Part of a small language model's weights.
Architecture: LayerNorm before each block, tied embeddings.
MLP neurons of a small language model. Each row is named by its layer, matrix (up: input weights) and neuron, and shows model dimensions 176-303. Each number is 200 + 40 x the weight over its row's rms, rounded and kept within 0 to 999.
Before each neuron's rows, "fires after" lists the tokens most often just before its 100 highest values on Wikipedia text that the model never trained on.

fires after: "\n", "|", " |", ";", " Moore"
L4.up45,176,139,115,225,234,160,172,219,240,199,179,232,201,173,233,213,203,160,258,162,112,179,194,231,216,185,264,223,198,173,158,204,260,202,187,122,180,218,282,242,303,215,276,223,229,222,193,189,219,190,275,183,237,210,214,316,237,135,200,242,173,150,203,181,170,215,137,214,230,199,235,214,154,182,220,124,176,195,243,173,210,133,159,211,255,157,126,163,200,233,220,225,153,224,126,227,160,240,214,208,229,169,254,244,211,197,148,232,154,176,214,261,227,233,198,240,272,190,186,211,248,147,251,174,140,177,192,248

fires after: "\n", "|", "201", "200"
L4.up1413,179,191,199,165,242,196,258,240,245,246,224,222,215,188,174,187,183,202,249,200,189,121,281,204,214,212,223,231,175,175,167,123,236,218,186,207,174,189,217,167,233,183,138,235,242,155,215,190,224,236,193,190,199,205,277,100,223,230,224,220,221,233,239,291,207,46,205,239,209,203,174,157,177,153,158,208,124,228,270,173,147,178,121,228,209,229,199,234,135,248,185,188,193,234,102,221,232,193,213,139,196,186,211,209,181,156,242,210,137,220,224,199,163,208,197,266,236,182,261,120,226,132,247,195,230,256,159,246

fires after: " the", " a"
L4.up1976,244,233,212,137,179,195,167,229,186,293,235,229,217,166,234,190,203,158,157,175,247,182,187,190,314,176,215,177,223,199,270,202,207,241,232,151,290,309,212,211,244,161,240,217,223,111,198,204,189,154,296,239,181,167,179,223,187,230,227,257,251,133,234,253,252,205,197,156,130,90,260,219,189,200,198,137,155,251,221,111,264,240,164,193,104,192,180,191,240,255,190,242,260,176,159,216,224,218,224,276,154,226,138,229,232,116,219,184,180,195,198,166,164,231,229,175,194,254,269,162,234,190,161,176,231,194,209,213

fires after: "\n", " |", " ="
L4.up2699,196,216,226,216,266,187,168,216,275,218,283,199,191,199,251,248,138,191,186,129,179,277,231,241,267,161,283,224,197,218,182,192,237,251,193,208,297,225,268,129,288,172,205,176,198,124,184,137,224,173,175,264,261,234,177,216,220,203,207,194,196,98,194,267,179,182,190,177,188,206,135,157,108,215,240,230,207,247,205,175,184,200,187,224,268,220,152,201,209,230,185,233,167,212,110,271,176,163,221,244,191,162,140,244,209,196,234,243,283,207,202,247,134,162,198,257,195,291,189,127,189,214,218,112,235,244,164,189

fires after: "|", " |", " United"
L4.up1722,187,197,146,259,179,185,206,235,270,222,170,185,154,221,246,192,233,221,177,183,131,171,199,224,239,167,268,242,232,187,198,235,167,216,218,173,188,207,112,176,189,235,271,159,182,158,189,167,267,204,249,269,175,215,239,223,234,225,181,231,242,211,240,242,163,162,185,168,159,164,187,155,173,140,174,156,200,212,228,191,180,206,46,196,221,149,186,107,187,208,172,206,195,165,194,259,211,154,216,192,203,231,225,220,251,224,227,210,146,154,230,241,146,224,202,241,175,211,199,134,258,186,176,187,175,215,156,178

fires after: "\n", " by"
L4.up2403,175,130,168,183,228,246,272,278,242,195,192,176,208,117,184,217,178,246,262,147,212,171,277,206,234,159,203,206,162,204,212,150,236,225,236,166,144,244,251,162,205,194,193,192,244,221,204,196,282,208,216,179,226,239,172,144,208,187,201,193,263,189,253,264,228,148,201,219,178,237,119,197,80,181,127,221,214,284,168,194,176,162,188,177,212,282,217,166,161,183,171,190,138,212,145,279,168,136,206,215,182,178,206,201,260,185,183,135,171,184,230,181,171,225,194,215,188,243,197,178,208,174,211,159,186,267,210,203

fires after: " |", "|"
L4.up1661,152,105,152,275,174,198,237,241,239,233,231,166,175,272,138,211,207,197,195,188,194,170,226,193,212,260,199,185,204,154,124,212,208,218,263,156,195,234,193,184,244,156,197,209,160,162,181,245,96,281,189,243,198,298,180,174,198,217,165,220,167,244,217,186,194,179,199,217,220,164,234,209,235,215,247,147,151,248,242,201,206,208,154,240,220,159,241,206,217,274,155,190,289,216,129,227,257,171,185,223,223,216,217,186,222,257,173,214,116,269,208,193,236,222,236,225,197,168,169,228,177,129,192,138,223,243,224,166

fires after: "\n"
L4.up2891,162,211,195,154,267,279,209,264,232,149,183,195,207,184,206,166,171,241,241,171,219,175,237,152,147,193,226,278,179,180,167,232,227,248,192,166,223,89,262,139,206,227,222,151,238,140,197,191,237,180,217,177,240,161,224,175,241,164,193,185,226,185,275,178,208,223,188,156,202,266,175,203,57,196,178,201,178,235,211,122,151,217,135,186,283,246,192,214,187,156,187,190,155,232,168,281,194,115,229,317,175,254,237,171,269,197,225,186,210,286,214,252,182,169,149,208,204,169,214,158,251,129,175,125,204,269,150,229

fires after: "|", "-", "\n"
L4.up1384,230,231,177,139,165,182,246,243,234,134,268,149,179,172,194,178,200,159,193,185,207,200,223,199,219,261,243,235,153,176,164,193,226,198,187,216,172,176,143,122,228,215,202,226,240,186,149,140,178,137,140,222,151,138,257,197,128,170,191,263,206,173,287,183,135,150,249,204,213,239,195,203,114,181,185,181,184,279,191,215,162,232,191,213,204,233,176,171,224,199,195,240,168,229,173,239,283,217,239,249,216,250,260,240,268,221,227,139,114,306,230,189,170,163,196,232,246,237,222,175,194,160,198,160,192,274,154,155

fires after: "|", " "
L4.up474,198,231,169,213,149,172,190,284,204,206,178,191,194,243,189,155,163,194,247,172,99,193,202,248,211,224,249,225,139,212,217,251,219,188,225,123,211,254,242,157,259,218,214,239,261,165,184,235,181,238,268,168,153,229,229,167,198,190,133,162,179,205,148,185,142,159,207,194,160,172,262,160,222,185,188,108,160,311,201,201,159,195,116,254,223,93,250,205,167,225,201,179,223,235,130,232,264,163,216,227,177,210,203,183,203,158,219,269,153,195,222,172,213,146,224,251,233,191,197,174,214,186,207,206,208,279,137,229

fires after: "\n", " |", "|", "."
L4.up1952,193,191,104,210,223,183,228,199,248,246,244,213,149,194,208,169,269,215,283,171,198,177,228,229,210,211,242,206,211,188,221,231,181,225,202,199,216,210,193,177,269,220,231,195,179,201,201,209,182,188,202,187,234,182,164,266,181,208,225,172,204,162,215,154,222,146,109,252,185,234,133,164,185,186,217,166,139,226,262,187,221,119,140,250,173,197,234,133,153,208,242,202,212,206,171,232,255,244,202,243,306,162,175,234,217,157,139,212,208,214,223,167,207,148,202,238,321,216,205,226,195,162,203,174,186,207,176,192

fires after: " to", " on", " in", " of", " at", " by"
L4.up1201,215,149,213,209,256,177,256,233,229,205,282,189,242,134,195,172,174,207,236,251,218,225,205,113,127,339,200,226,160,256,169,176,237,212,246,216,227,204,238,203,188,216,162,173,209,255,223,212,232,124,134,116,162,245,186,228,193,171,274,218,142,142,246,260,181,186,155,253,139,196,143,204,115,212,198,190,212,284,145,141,90,176,205,176,169,208,274,190,198,170,198,195,250,181,176,210,166,177,211,210,170,214,197,243,216,179,176,128,204,192,201,233,257,232,188,215,185,217,162,232,209,209,110,200,224,244,248,205

fires after: " the", "|", " |", " Chinese", " Russian"
L4.up884,172,162,194,232,179,188,228,215,222,269,176,193,246,242,219,251,195,123,171,127,182,101,197,231,212,172,251,218,229,218,287,245,188,248,190,169,193,193,192,171,253,220,170,173,285,135,242,221,265,230,231,174,178,166,173,227,273,287,171,224,154,131,256,253,248,198,175,175,131,246,177,185,142,212,221,225,190,212,230,190,237,233,116,162,239,240,202,152,171,299,210,249,220,215,227,215,181,202,232,227,221,216,221,171,212,142,182,259,153,132,181,159,190,172,159,239,178,221,174,106,191,183,95,210,231,214,171,195

fires after: " a", " the", " |", " The"
L4.up581,148,191,184,249,232,207,184,174,181,263,236,151,197,142,245,155,201,174,208,196,190,170,175,178,245,159,239,179,170,231,261,169,235,267,240,165,205,239,178,166,223,242,202,197,272,184,213,201,231,189,175,241,247,156,133,155,216,267,234,216,199,160,204,298,223,138,228,183,164,122,179,199,179,157,197,165,127,183,236,216,184,234,125,189,199,223,216,241,282,270,139,235,246,120,195,222,193,251,210,258,195,224,187,249,198,125,208,204,167,171,180,167,180,243,216,257,242,134,241,204,240,148,164,204,209,190,185,188

fires after: "|", " Preceded", " |", "\n"
L4.up1974,139,211,216,178,230,195,247,260,218,236,203,129,199,220,178,142,247,272,210,224,197,162,200,192,225,219,238,222,103,194,157,126,268,224,141,138,184,178,147,165,184,185,196,157,248,214,224,212,203,157,215,156,199,169,227,166,227,166,211,224,106,224,207,186,151,194,193,192,145,245,219,156,224,244,181,254,146,295,229,197,184,145,237,132,279,171,176,174,178,205,209,274,151,221,234,226,275,175,263,209,253,279,234,207,183,188,195,242,134,198,190,277,139,158,179,322,176,253,201,195,112,227,183,249,209,270,129,192

fires after: " |", ";", " and"
L4.up2040,239,158,200,220,185,197,264,236,207,247,189,171,270,221,213,213,205,220,192,142,173,193,198,209,180,136,220,204,125,194,226,240,222,213,201,129,173,259,189,212,251,244,199,211,148,208,183,225,207,210,202,192,134,211,232,182,200,189,132,214,200,149,202,195,206,140,131,209,217,246,213,261,213,216,117,180,185,174,248,232,161,227,163,150,181,211,233,197,180,281,179,187,225,212,141,198,247,263,229,199,240,225,319,251,195,184,218,171,199,167,180,185,217,193,202,190,237,235,207,146,240,192,234,124,192,263,155,117

fires after: " |", " 4", " 5", " 6", " 7", " 3"
L4.up370,141,119,209,130,165,157,149,176,216,199,132,196,266,222,267,206,214,172,150,179,203,188,205,153,204,178,230,199,178,252,124,213,205,186,227,165,240,260,156,207,235,237,200,203,168,267,133,224,149,221,221,196,263,206,264,257,238,272,155,168,182,187,294,269,215,188,180,190,213,208,149,235,198,214,176,162,145,212,248,171,208,144,191,159,189,197,195,209,169,273,166,225,239,240,151,226,199,191,223,172,225,130,189,205,201,219,207,225,159,218,202,242,161,142,221,182,202,216,219,240,151,209,252,117,183,238,190,182

fires after: " |", " —", " –", " ", " 0"
L4.up1546,223,219,162,234,181,248,188,212,235,238,242,228,266,151,178,154,164,255,131,175,158,209,235,121,113,238,216,197,196,178,201,212,175,224,204,170,243,194,222,135,258,235,187,94,166,221,190,163,291,209,223,197,208,141,150,257,145,207,228,144,221,173,255,212,182,189,192,263,216,194,158,161,261,219,213,209,226,172,193,180,162,117,213,282,193,210,252,224,188,199,184,159,193,197,165,296,176,158,240,215,173,189,166,146,239,184,201,176,237,205,236,167,220,247,182,190,241,180,214,180,214,149,80,110,143,227,208,245

fires after: "|", "\n", "-"
L4.up2653,190,204,118,185,142,191,222,251,204,235,262,188,225,236,207,142,197,165,216,211,204,137,274,210,213,308,242,111,165,209,208,161,223,282,173,187,177,186,232,185,188,188,230,208,241,229,193,204,239,208,237,168,137,218,225,195,231,172,187,249,89,282,136,134,227,191,123,265,144,154,277,168,288,258,173,243,185,212,230,178,172,194,168,114,221,179,149,153,165,174,198,254,139,223,214,186,235,110,179,228,229,232,219,226,172,149,276,268,96,178,210,202,168,160,151,268,186,243,243,203,165,152,211,253,202,208,133,176

fires after: "\n", " =", " a", " an", " the"
L4.up403,210,243,190,162,183,237,222,230,217,197,189,204,266,224,168,179,221,124,170,186,228,189,248,144,229,124,221,222,291,192,194,195,247,150,193,223,261,176,136,156,232,126,147,166,187,216,213,190,216,281,237,208,203,216,179,225,210,289,215,113,225,148,268,191,232,164,195,166,260,229,106,240,235,199,136,238,172,139,158,184,206,198,179,228,143,199,244,226,235,261,120,146,199,223,227,253,254,258,256,156,197,185,201,244,208,161,169,161,243,184,271,207,194,173,233,197,150,180,237,93,169,211,149,193,220,240,224,176

fires after: " |", " "
L4.up1393,200,225,168,237,257,186,172,181,248,234,206,210,291,181,223,168,175,224,162,216,190,260,204,153,231,175,308,266,160,223,153,180,226,206,204,153,235,190,208,150,227,221,207,169,148,235,175,154,229,221,225,209,194,160,200,228,230,182,249,184,244,127,219,224,192,126,181,175,197,262,181,225,198,232,213,157,218,203,220,168,226,214,202,166,208,222,207,213,143,253,155,211,220,184,173,266,208,171,227,211,209,176,252,247,227,110,198,186,229,258,216,189,144,237,174,214,190,333,141,181,216,217,210,109,198,195,187,184

fires after: " was", " is", " |", " been"
L4.up1874,215,231,209,195,267,298,195,212,220,189,221,251,185,137,177,144,124,161,170,135,252,273,259,148,147,137,271,227,215,178,139,180,210,213,228,225,181,189,205,137,264,134,191,170,256,234,202,170,257,196,260,277,260,147,220,210,173,218,187,192,207,191,185,167,222,180,170,145,219,188,236,294,130,206,192,225,184,173,269,172,213,200,212,226,233,220,216,230,252,232,175,126,268,210,125,234,243,252,195,187,199,155,290,153,199,158,173,150,229,253,213,226,233,139,222,199,140,250,213,165,248,206,145,213,231,195,122,189

fires after: " =", "\n", " was", " a", " be"
L4.up2261,262,220,197,183,212,252,169,181,205,159,245,205,249,154,193,256,188,132,151,160,200,195,281,197,231,141,181,229,228,219,219,179,195,185,215,188,317,196,208,198,227,194,173,209,221,168,211,199,208,209,269,286,300,181,170,189,140,175,244,229,183,226,241,233,123,170,197,171,139,204,134,203,217,282,177,259,176,145,205,176,143,184,161,186,201,160,188,204,160,203,164,180,176,259,179,211,215,189,226,203,159,180,178,284,165,144,182,149,250,149,201,225,94,222,227,251,131,230,151,197,234,203,215,195,275,197,198,218

fires after: " |", "-"
L4.up1935,232,207,164,254,254,241,246,277,265,217,291,239,248,198,165,200,162,163,189,212,206,175,238,162,194,209,250,244,163,157,129,172,146,210,186,127,278,229,223,164,265,183,185,205,153,239,195,191,294,252,209,225,228,248,208,210,130,152,136,120,263,177,244,200,184,175,195,185,203,214,208,202,223,196,207,216,207,174,285,192,208,228,188,269,243,193,201,192,186,256,177,180,229,254,135,259,177,181,214,198,195,160,216,194,195,171,199,255,164,178,247,226,128,222,150,224,183,271,210,153,198,211,181,76,212,230,143,193

fires after: "\n"
L4.up3026,228,201,169,153,251,206,230,249,253,153,227,187,163,156,186,185,210,220,241,157,226,117,262,199,249,194,236,204,155,185,142,205,236,256,203,148,242,188,280,177,222,173,140,190,259,187,168,235,195,169,249,199,168,216,221,185,180,192,227,175,199,175,233,253,208,218,136,230,151,212,143,171,132,261,165,176,199,190,178,94,169,148,168,189,179,229,213,162,160,193,236,220,187,218,82,231,174,200,232,261,163,212,240,219,253,200,189,255,164,231,223,232,126,193,205,208,194,208,148,151,219,199,214,200,154,219,155,262

fires after: " |", "%", " ", " and"
L4.up1707,169,228,162,229,190,224,220,155,182,224,241,185,274,229,213,188,154,216,182,276,178,138,180,152,127,254,206,140,209,186,219,181,173,206,243,250,192,266,251,212,228,188,267,221,132,188,236,164,209,240,213,162,231,210,239,183,110,220,91,201,236,200,215,176,167,178,142,200,215,258,207,252,212,194,129,125,165,198,203,223,164,176,139,213,207,207,223,246,163,239,138,145,212,213,101,204,231,133,199,198,234,236,214,164,192,175,201,149,148,149,225,170,262,169,195,148,187,238,227,193,210,180,109,184,224,238,202,155

fires after: " |", "|", "-", " United"
L4.up1587,158,210,184,110,166,179,182,260,221,225,180,189,242,246,175,195,208,182,171,168,188,168,139,171,230,190,227,234,227,262,166,224,235,154,242,214,207,242,227,189,227,145,111,156,180,229,214,136,239,236,290,226,182,237,168,224,194,172,98,147,161,118,259,270,210,191,193,168,120,175,189,234,166,166,192,162,160,260,222,184,232,224,200,203,241,195,222,224,166,271,167,238,187,204,225,232,198,234,236,231,181,148,162,232,243,177,188,150,177,214,216,277,192,118,268,289,169,178,177,180,223,258,217,178,268,165,155,152

fires after: "\n", "|", "-", " |"
L4.up2813,184,202,154,210,286,187,243,290,244,184,198,206,206,192,172,215,190,223,235,139,267,217,286,205,238,172,216,271,190,255,104,156,234,212,182,147,221,134,265,180,303,210,117,123,277,186,210,146,146,144,227,186,162,209,232,192,210,192,152,111,214,237,174,192,252,226,181,190,204,244,113,160,106,202,188,190,173,192,266,230,194,184,191,168,151,191,210,185,231,198,217,200,163,285,227,273,215,286,226,230,167,221,156,277,303,188,176,183,187,229,191,249,217,141,230,237,195,226,186,171,200,190,235,135,127,207,161,241

fires after: "\n", "-", ".", "==", "===", " |"
L4.up1391,213,94,170,210,242,215,182,269,198,194,181,208,194,154,198,187,197,229,195,179,178,236,207,223,154,254,232,228,178,214,147,146,209,127,211,134,178,260,159,176,328,192,119,166,187,204,206,246,225,213,176,199,207,203,272,192,160,221,176,115,253,175,227,233,216,175,182,205,132,274,195,246,193,204,121,147,200,171,221,157,125,125,120,127,212,248,226,127,133,209,212,181,268,246,198,234,263,187,199,204,222,224,213,207,223,195,218,149,170,199,222,244,265,115,208,210,165,143,321,201,185,203,110,122,219,265,205,199

fires after: "\n"
L4.up2937,184,201,167,115,185,231,200,259,224,202,235,187,171,184,200,218,194,118,254,185,165,156,264,237,232,210,214,232,164,167,175,213,209,223,187,179,282,159,240,125,257,197,106,171,218,296,188,197,208,204,202,171,130,214,272,217,208,161,225,159,173,254,195,232,213,192,182,241,137,241,205,110,171,276,149,200,155,193,208,152,209,138,129,158,234,215,196,204,155,244,224,210,241,223,161,252,222,163,219,303,176,189,189,223,200,230,218,258,164,226,220,303,153,154,194,235,188,200,181,145,175,202,201,189,215,191,182,251

fires after: "\n", " is", " was"
L4.up2567,206,175,167,194,206,211,164,234,238,186,210,193,237,185,219,244,218,167,150,194,197,232,257,155,183,132,288,203,163,230,142,178,207,185,266,161,221,229,173,148,200,165,175,237,201,279,199,180,210,169,276,227,264,173,279,264,229,247,177,94,225,187,245,237,228,172,207,194,191,245,191,202,196,187,156,206,184,171,208,196,193,182,208,159,274,238,219,208,170,195,174,204,255,251,84,248,236,171,223,186,229,222,246,179,214,171,167,163,191,153,238,249,222,186,195,232,179,175,241,106,230,191,203,201,230,178,231,119

fires after: " was", " be", " been", " is", " were", " being"
L4.up588,284,190,183,201,254,240,176,203,200,205,214,206,222,200,198,176,216,171,118,180,219,213,210,168,238,214,242,195,256,225,181,198,244,223,249,130,227,190,141,187,255,204,182,234,250,235,178,199,182,181,293,223,197,151,251,224,144,199,287,222,233,107,212,186,158,181,185,101,208,260,264,291,124,208,203,175,154,205,200,167,51,201,256,195,122,198,218,263,143,145,145,153,219,237,199,207,222,245,225,177,179,236,271,214,159,175,142,143,251,157,243,178,243,172,112,143,168,309,197,185,207,150,229,159,232,213,209,189

fires after: "\n", "|", " |", "-"
L4.up1997,221,185,158,229,159,263,181,270,215,248,208,172,209,148,221,183,120,149,203,176,249,207,249,194,211,159,247,236,173,199,178,165,194,234,196,204,184,241,215,104,284,186,214,202,199,162,156,173,229,270,225,225,194,193,205,226,173,233,180,170,204,137,253,216,157,199,226,261,226,152,207,216,248,200,236,251,184,198,234,173,231,154,221,277,215,217,207,185,186,219,143,180,214,174,173,264,215,180,240,217,213,180,219,137,249,174,201,221,164,232,240,218,123,157,235,178,175,213,193,97,174,152,254,146,216,160,174,190

fires after: "\n", "|", "-", " the", " In"
L4.up1948,234,267,191,219,234,157,235,279,210,170,209,194,190,168,207,129,210,183,209,215,198,196,182,181,196,206,248,213,216,148,181,211,253,243,121,214,133,150,177,164,240,141,128,165,228,215,157,191,221,177,154,211,192,142,236,182,220,228,188,258,198,154,259,221,189,201,153,180,164,228,182,214,164,276,174,139,197,230,227,125,189,70,156,171,190,196,196,213,161,169,189,259,203,220,171,274,184,175,232,268,187,186,204,201,233,131,237,219,133,208,256,230,273,256,193,240,170,207,150,169,115,173,169,163,228,285,187,173

fires after: " |", " 5", " 8"
L4.up54,234,160,209,242,263,300,211,191,218,264,234,176,343,197,208,186,189,232,243,221,168,172,251,159,187,254,248,198,192,188,211,212,196,204,200,155,233,243,210,147,230,209,205,203,131,173,216,167,221,179,176,211,224,200,217,234,182,231,219,151,257,191,265,125,187,205,220,245,178,144,158,200,206,233,157,194,198,199,191,196,194,236,232,222,203,251,250,269,221,266,191,204,183,183,137,295,153,178,189,212,145,209,234,214,226,143,190,255,216,218,200,152,246,268,193,160,196,184,147,200,206,141,183,81,211,138,184,192

fires after: "|", " |", " Super", " –"
L4.up431,111,161,143,107,170,206,260,266,203,200,197,239,179,281,162,220,241,145,225,140,193,120,247,221,213,215,229,224,176,227,173,225,218,220,164,155,170,173,259,179,192,158,154,231,211,171,219,230,212,108,222,212,168,241,206,187,225,166,154,201,151,194,210,194,171,157,254,254,188,215,225,202,168,199,163,207,176,269,225,193,213,210,118,213,270,230,173,161,166,224,182,238,154,263,205,253,193,186,202,232,138,255,256,225,246,219,222,257,142,179,201,204,183,175,136,263,226,230,237,156,98,173,224,245,200,186,177,217

fires after: " |"
L4.up1259,218,261,168,268,234,159,188,249,340,177,226,223,273,207,213,180,182,200,220,174,194,178,247,157,253,177,267,203,227,210,152,177,258,225,155,174,297,248,254,155,230,209,215,79,168,130,159,206,210,234,215,284,199,243,212,255,194,226,237,103,290,162,230,270,166,195,185,184,145,218,203,182,158,225,258,184,200,170,217,164,185,246,119,218,207,208,223,142,145,244,164,180,222,204,108,275,174,192,223,221,159,241,148,197,263,137,205,251,155,216,268,246,110,261,171,260,139,253,210,191,172,237,242,145,264,209,170,210

fires after: " the", " of", " for", " on"
L4.up1894,193,208,145,157,148,145,183,219,209,242,233,174,236,200,187,190,206,173,182,217,152,144,187,139,251,227,218,173,214,211,220,251,195,193,241,163,251,303,241,184,215,201,210,185,221,101,150,203,226,141,182,211,150,217,175,230,169,186,257,199,176,109,227,293,229,173,200,167,209,189,193,216,132,194,216,184,222,208,201,175,153,231,122,177,204,230,206,181,141,228,216,253,239,171,132,199,188,229,222,239,152,289,170,197,207,123,189,209,101,180,208,192,200,252,223,238,272,238,252,232,165,150,240,188,196,297,274,206

fires after: "|", " ", " 1", " Pos", " Team", " Year"
L4.up1756,170,180,192,154,188,213,176,230,222,216,220,199,190,182,147,174,189,237,188,169,179,160,258,135,229,157,180,219,112,154,128,167,206,247,215,138,188,119,255,157,258,182,123,187,254,151,179,170,200,214,213,186,128,186,219,147,177,164,239,142,154,142,240,207,198,175,226,218,197,186,199,224,125,215,240,194,187,185,173,122,148,162,214,180,284,247,158,155,193,167,192,154,206,230,149,243,169,199,211,205,191,174,215,59,162,218,149,233,170,216,191,307,193,265,223,239,220,198,216,172,183,147,191,154,209,264,186,165

fires after: " and", " or"
L4.up3012,189,155,207,137,187,181,309,237,219,174,166,201,333,139,243,239,172,254,225,174,175,180,244,172,154,196,206,191,174,196,229,224,125,206,194,140,232,192,229,216,183,277,192,187,206,223,194,240,170,214,176,207,137,225,211,165,138,127,135,129,212,206,221,227,231,189,127,267,138,216,254,248,173,145,178,138,190,114,180,193,107,246,201,205,170,208,208,202,193,266,158,232,208,170,214,215,224,253,218,199,197,212,195,125,254,174,223,185,187,196,237,184,206,268,87,176,194,194,191,201,203,189,117,183,181,166,206,156

fires after: " |", " 0;", " —;"
L4.up2012,204,217,213,207,173,257,189,218,230,283,168,208,281,231,215,117,183,205,198,197,223,160,236,165,209,220,257,249,178,161,192,297,200,261,198,200,218,286,109,204,237,277,221,237,122,72,187,182,213,179,205,180,202,201,176,200,153,209,158,238,265,212,225,168,156,215,228,150,147,225,183,255,178,207,206,172,166,192,223,176,214,204,175,245,236,146,273,214,159,230,139,252,190,173,156,221,153,221,206,207,204,267,240,216,215,161,239,260,143,170,163,158,207,232,188,149,191,227,156,199,246,90,209,144,212,244,179,144

fires after: " is", " a", "\n", " an", " was"
L4.up1993,191,212,177,176,139,195,207,259,243,193,239,229,182,238,192,177,192,179,209,143,190,235,253,161,236,182,214,204,231,183,214,263,230,253,198,207,181,190,206,138,220,161,203,246,204,229,170,255,253,172,258,273,189,112,174,213,188,248,206,182,199,190,232,219,177,106,170,131,170,187,236,227,144,178,238,174,115,163,221,154,187,224,138,224,132,184,203,233,224,206,130,208,165,245,95,235,220,214,253,193,225,151,237,196,189,128,180,181,224,195,227,204,175,239,162,184,132,246,169,86,298,139,211,216,247,221,137,192

fires after: "-", " was", "|", " Preceded", " "
L4.up2252,217,171,186,221,214,235,149,191,221,226,178,175,215,177,168,212,167,221,170,167,223,213,251,160,183,222,215,179,179,179,180,170,249,286,277,136,222,167,222,193,268,173,199,195,272,155,187,217,251,214,304,192,113,127,257,207,165,211,159,150,185,192,208,145,245,191,179,191,200,264,161,276,186,225,134,197,171,194,197,244,173,179,99,191,246,259,184,165,235,249,146,211,243,212,219,187,149,265,217,210,246,231,220,229,180,210,183,235,148,272,189,211,162,194,219,246,263,198,243,242,166,254,216,116,243,190,221,152

fires after: " to", " is", " was", " been", " are", " be"
L4.up2007,249,226,228,211,238,206,224,223,251,215,291,186,243,259,214,264,188,226,220,192,230,150,246,137,176,197,193,191,286,212,221,169,188,190,219,190,165,242,164,199,220,156,269,149,223,222,206,186,200,261,182,240,215,183,215,275,169,194,195,194,177,180,157,182,239,198,189,152,189,178,190,247,231,273,174,183,203,192,188,231,235,226,223,181,186,196,197,222,190,205,159,155,268,173,186,191,209,200,229,230,179,210,204,244,151,180,202,212,166,262,236,194,157,194,238,210,98,188,203,188,181,242,196,147,213,199,123,172

fires after: " |", "-", " AUS", "="
L4.up713,190,192,216,134,176,233,240,336,224,189,242,196,183,169,186,137,196,254,199,154,221,177,163,220,170,188,239,258,198,128,205,198,197,253,243,204,243,137,196,199,272,200,218,146,141,198,185,187,217,184,180,264,191,227,239,198,183,208,139,162,194,259,227,183,85,164,216,198,235,238,211,183,116,140,174,220,143,149,280,213,228,170,229,204,205,195,219,170,221,250,153,200,237,257,208,257,185,223,259,111,177,157,159,188,213,183,204,227,198,170,197,244,179,193,148,105,227,286,205,177,142,203,188,193,213,235,163,233

fires after: " |", " 4", " 5", " Time", " Final"
L4.up1133,254,237,176,170,162,191,225,211,272,213,196,243,181,211,184,236,229,218,259,87,244,216,163,148,219,174,279,165,188,199,171,226,248,238,249,186,314,209,177,187,296,139,130,249,150,199,196,247,173,281,233,196,252,210,161,213,152,170,169,141,245,146,229,194,175,187,192,213,225,276,137,295,163,192,149,117,221,172,184,172,152,181,117,248,235,221,196,231,154,272,204,156,247,281,67,241,167,257,215,160,250,182,193,196,214,267,182,180,163,208,211,232,198,286,226,178,147,188,212,179,220,231,208,128,182,186,184,163

fires after: " |", "|", "stream", "\n", " Chinese", " and"
L4.up2049,193,258,134,264,161,205,190,284,247,218,216,255,234,265,167,156,242,171,125,222,195,151,184,221,223,178,185,299,229,185,158,206,148,233,231,236,167,151,163,176,241,190,154,102,87,172,193,159,236,244,152,181,180,184,194,166,238,217,146,159,202,164,201,136,230,166,231,160,202,228,207,213,228,225,260,178,215,290,167,221,223,218,125,273,217,211,196,161,178,295,166,149,182,209,200,206,237,195,203,209,272,235,193,233,253,211,221,197,193,207,195,280,146,145,261,217,253,131,225,137,208,202,194,200,269,213,155,152